Weights of a small transformer language model: rotary positions.
MLP neurons of a small language model. Each row is named by its layer, matrix (down: output weights) and neuron, and shows model dimensions 149-244. Each number is 128 + 32 x the weight over its row's rms, rounded and kept within 0 to 255. Numbers have three digits each.
A block is one neuron, or neurons of one layer that tend to fire together. Before each block is what it responds to, as a language model described it from the Wikipedia text at the highest values.

Description: Participles and adjectives that usually take a following preposition or complement, such as similar (to), based (in/on), known (as), written (by), compared (to), located (in).
L10.down198:129074175176131127129117174121106135127127129119110086131162085103135108094125096142137135132134097121197112124162145121131110155160094149162117106116102128135158086065086156157140127152125117134107153191126148194166151140119088129133162104133144129088099137066079125162162081186132132091
L10.down307:157092118134172092147090101115134085117011122150124094151086170111150167129143091168121145123132137097118169152121099151149045125155135170135209101157127125158103148125174093166106153110088086107113206151111101186055134146101112120185178107139152083151131100191089160093129129110143100121
L10.down388:151154105182118131137131019119099131092079157143130092149092166050100082138130126111120084082065108178194111073077121090091170142136185149123119153127169053139081118096116152177154120126095192175107098150117153158158110083101122096159127175156141120188114078097136140127109084148057071167
L10.down446:104157144084137184165184115086129070173138093147090146122168094070182132151190127101126099186104130102073123115206196128156129126137170165135093119120152122108137105111142159102119198096140070129150096157102138128139120136115089158140104167117110135143113063086128119169114165114091078151
L10.down799:103097144162141113100088121075131118097098095121166140128129117136080132069111087114148047116116169110097111158123140119073144152148056141171168144142114095150053105130150119136117152101075078132076152166161026078144097166147147107101156155072135155136141082125111136136223099140161160125
L10.down882:137206094175165180101116082153111166141164141103160206105055120132119057130124130131135179142154164149140158133102198124153147066102181114139079112089144152115085143132145087121140125089159210086105203098142103132152069150113141146066165152125108112111065163098114120095200155118187142119
L10.down997:128120122143146064160168126084128133182172103124203173107115109166133149119204139156085141161095125117106094173235147090142169113168106174163134150088152128122120112133086179125101146163129151175123133205172126141160163102171113150117111084143119091110099087148131158146091069076089168133
L10.down1141:086188097128117168164133168160147148135195152128095147170106117152190154140131115090134203172137106139130164110104151132090160136108088139109123153169130155106163206107051129141123135128197102134141116164081130109109111143142126165072114096107169185159103142071160110147091149145105115135
L10.down1323:120126107134093178146159193139148127165116151105073112121104141138163126192118114100170134088117102107176146153162166059128137201139119161140063112124080115168125160117156100144116154141076117130111121179123097111152148181169125134106125113165111125158151124119175186107118115148179086149
L10.down1580:123099139139178064067213137096145129154077082129167105136158126210075109159112163159129138099065073071112121135145124072142124129160146125143126157157144150143177146075167151140112135112105134101121160103136102161107113116117104107112122188170178112126155044106129146150164131085141151105
L10.down1600:146148111109113145117121148113137103153121134110106080152135108098144054106088094190126159128141054139147179104101084144111115120118120205157160186108126157099127128207103056152123156126106107153096101204130143093162121090129129169175144145122110174145136114123122150155085119199115148119
L10.down1696:094121167103150156135187153160126153117129105117157134058169106126127116122138101124103117146171113181088111143111124133089133208102179176092167166145063102101132149108158093121105154074113138098126095138142050128109177089139120169133122142117176086099105149116178147128172121080119131160
L10.down1757:168126147160097134147142109090122131098133102116087110097086071124120132123067109171100120108163137138140132184156170107094122096159100150076086110178140138090130105084141117180169176104151149092110143162110156189121156128118164054130157067111103102138140154125112130219165125115143110111
L10.down1761:144140100118150090119107070099103151127131137114194107182100108126121166134107130144120081148113068136140115156177102141127062065146185109145158170139181148160165107105156094067160117117176163062143170137113113123122122206072161099097148107055051179204158148176107156129153149130144119106
L10.down1769:173134114114150139158129115111068087103167112151095146120176112133128096122170161193193175116116129105141132160135129110183106105086111104112094160121158101080130146129129140085119161157148132108142146125081206099117122166101141133152134087124167146144091105115129169096137160156111113129
L10.down1777:108123093111109106056164105130111139151110135153181133121093064124139103137100139116098115105131124078097123132132104111102137121125093164086177116126055156139114193122065131103141145109116114080103144090157170110129137209152075123112094122138088083075097115123125133171089141166105098087

Description: Space or line-break tokens just before a number, as in 18 to 20, Born about 1551, and line breaks ending a paragraph or heading.
L3.down458:165031088041103107172078148135075159128184133136188128162172122135127091145151151159145092123110136093095066123075144104125149159095086130085095113143143132139104163071104104124146096095161103130123186099122131152143113160114130174121110129184084118112123117167080118077137115104080090171

Description: The space token just before a number, usually after a preposition or comma, as in for 1995, through 2036, notified 164 stations.
L8.down518:167052110153157112144125181142084116140111098104198137139140128137153106131105142147090134073082127122103126101162177108155122170096131106115188145130159106143166136184128183137142123145214161135137146104078162129113106159106143116212101119110141125101112088154155092131162125109162084104
L8.down1290:131177129133120132098204124124143078164126145099186113047085107102137155182087130095130138161167131145113136109199109147154109174125173163133141129103142095115138178107179166152162174138119086086125118125125108133117083098080128166150124076093158124139092132124167143166142177117112144071
L8.down1708:163118133075122162150129071087107152124137078137121129120119105130116143114164146142137169149158138144128158066156177148148140076161119118073116115120136121109177068105080122123167136128174153151095151146090151132171135067172117098141144082118102215143166133087201079189144131132110092123
L8.down1729:171091141095166104172138087152134036123156113153142121132099121094123090093092135124159151137103163105145149096122073108114126150112119090097162112122156092173052149126116125144110091150159125123102092165117102122096134094113158052110058183075132137151172123139144150110120139148114138152

Description: A bare space or opening bracket or quote after a preposition or noun, just before a number or aside, as in "on 14 May", "capacity of 2,000", "areas (see".
L10.down14:129131064088096204150066133120119108107082119184155107140095108138102130158147116049123205094152111086157122129101067153123141064131046173119118135097161081154099111127133142108142173115099124099159137143167123095150110175084114103101139127143117087078133153164117153098083159121163164128
L10.down241:160113153070143115120087169180154135131158159110110144135140106106087182161095142134100114068132087110128171078151115134098153119164195115105149126149139142092144130087113134164118149190078035060180150178094136123168134107116162196115043139119203131159152090090176178149104078147107157100
L10.down289:117053068124141128133149090055138114163122177123106138089143198127159090109160165142099117096124166122083158138147113150128120098077127131160146076164182107183190166171106175126116090102168161109183116133161124073115110143155091096147125134093112158091092132170115100137132148108097105100
L10.down336:127094116164127164151148159181117056172167119108209169097119151104148060145109137169087156143148137123128083132175104156151193185122148097081184144111148130123112125110093124120133089114121103159184123158122139121079092100114077095113106121123077156079101156160158150052120109091141147109
L10.down513:172139153154081106127156117132137112094119050145122090161156094171156076149113162176091072139131069075116097138140114132113109155142117093184135130172116196148114162100100133161145114195076126114119167190111111139097161174138104172074097122067108163075135100131154118118128162084174146127
L10.down526:099082129183114125086158164165213156131125183114069143091062083135137153110110227139114163104137120111128097129074156127141090146115126126114143125130165105084087092147155173084107155175160121137117154176105169148068112142115148101101124135081096156131137069123145157056156153068134113059
L10.down561:064157151137139152120165176137105155061137123117173110094159108094077110121115164120164170134146123092134150078149089125137153097100146140096169093045163135195082096149158108149120113116129127117172168098162173116110158079182145116111140116113155112104041134122154157147121087149109127096
L10.down762:124095103122112126094190206102143158169139148114100178181112163082154136135116185172118048101098140146128060100096120165141102211170153087115133078097159084164171134088120076166108165099146164151181125147104087088133176126137078141092101100133089195065125067121153128100146187102122165119
L10.down935:139185122122112099122134146095127123130069146076155074162168118100132135085192162188111151103137187128147120118115176119110096116121108158061136118167125155086114141101087171134117163100135143157108117104134103149070086153195051122140142138076163106155132143128139103165100160116093209143
L10.down1090:137135097152145135100159139154178094137136159116101136174094147122115137108129133100082137136111132129123136108185144195067096144162139147132179083124140136167127136130145147131129057126118145161089158144158078109152098118147133121134098134123117109177105182100095110127108094127182125123
L10.down1186:105143165152166122105104157130126149152095125101106150175089196198105099081110090124101039120155156162125091181107131179138079109129120103114146107102141155153122135111139078118134108161108118150144113120149127134145103133090130161101129154097129145125131071143113108123164110108125128097
L10.down1400:139089073082140163111095149134134186178131123126072105177081116158125106111160121156145034178196132139177139159099094117096145094060136136153145147189104156139187129121123120100128098162090192109146137143131109152088166144116135097122065144117160069148149132116099155160153085106120103156
L10.down1478:153145117144107116104117177031125110107095137162070147133106155059159158131113125124156117137198128055060190117150143107143114179129137141110113134088126197116094144116119188125162094146145127130121152091111146083150148140157131127165137100164134158136150193140156133156125080128092122086
L10.down1507:110102126149091115176104179115064155131088093098109108082139134105116139118122124140208079203120127133122120126101094130146176141125183121148150124131070168126101084172171119089156143167130172163100149148095099162110142094131134125128114074153100107129095141152078102178084163121132153135
L10.down1548:185158100115167105137129102062088125154128095083148135138137129154062061116133160134132088139157188165162145132163172085150146125090111138072185101079167113138118132133141112101166133141129102124143144120141094152171148110060128090075131111111155121123085125077146130126194120103132161137
L10.down1612:070116094109141141167191113111146138071139113108152102096134119143082110110078134161141140114079094151162124101136173117126123110160079145142157154117135141115105120112090127120150203130123092107148164106122173092093183108130134145111118143147112194099121163096134171171139077086138157129

Description: Past participles directly after a noun that begin a reduced relative clause, like written, produced, used, spoken, often followed by by or in; also that or such right after a noun.
L8.down35:119087102097083144177167117116131144133117217150139177129148137091176112075125138100186105173112078152120156127134157117137119153091153093184126116089145121107167176201110155146129104156188150093138139120112132108129195119099126089109078133130159178098102133122139091150137149137110116085
L8.down445:144109121072091135106126102124116138161093109127070198119165173121135156130054112157097166177122130139126143160121082153157119159091099113127113136157038114107142144153064146091124120186150094118085109135096136135144143149117074105109103222121141115104141082153139147122089084184158114084
L8.down1100:185109102141084152129117069087127089119117234107144123131186111146105142147166139113166116141119106137156110173103148091159094118134108075174070126124104156189137150130137169112145099104114092121095140102085119139151091171147101065148159143116104080097124146181116144096066128111099147173
L8.down1125:101105122083080123055109099150144098118119115125168124169106116118128113073055092125109226119080136180093081080165149152139161130116102114149135144135115122122106177178163163117076112095117143117068119098132192166122132152116135095103129179152173115119165119127205166135064070118123047115

Description: Relational words, chiefly "of" after change/regardless/number/understanding, and words like different, similar, related, new, adapted, changes.
L3.down1514:161154114143134124183105184112162094109079163151187093134119102121106128168147135115113131114080093157145102139114093139117135163163116119145127093180124154191158131172121113132126193133159063067157100153198158175073105155120181079162130124143115074151081156142147183115127143121094129130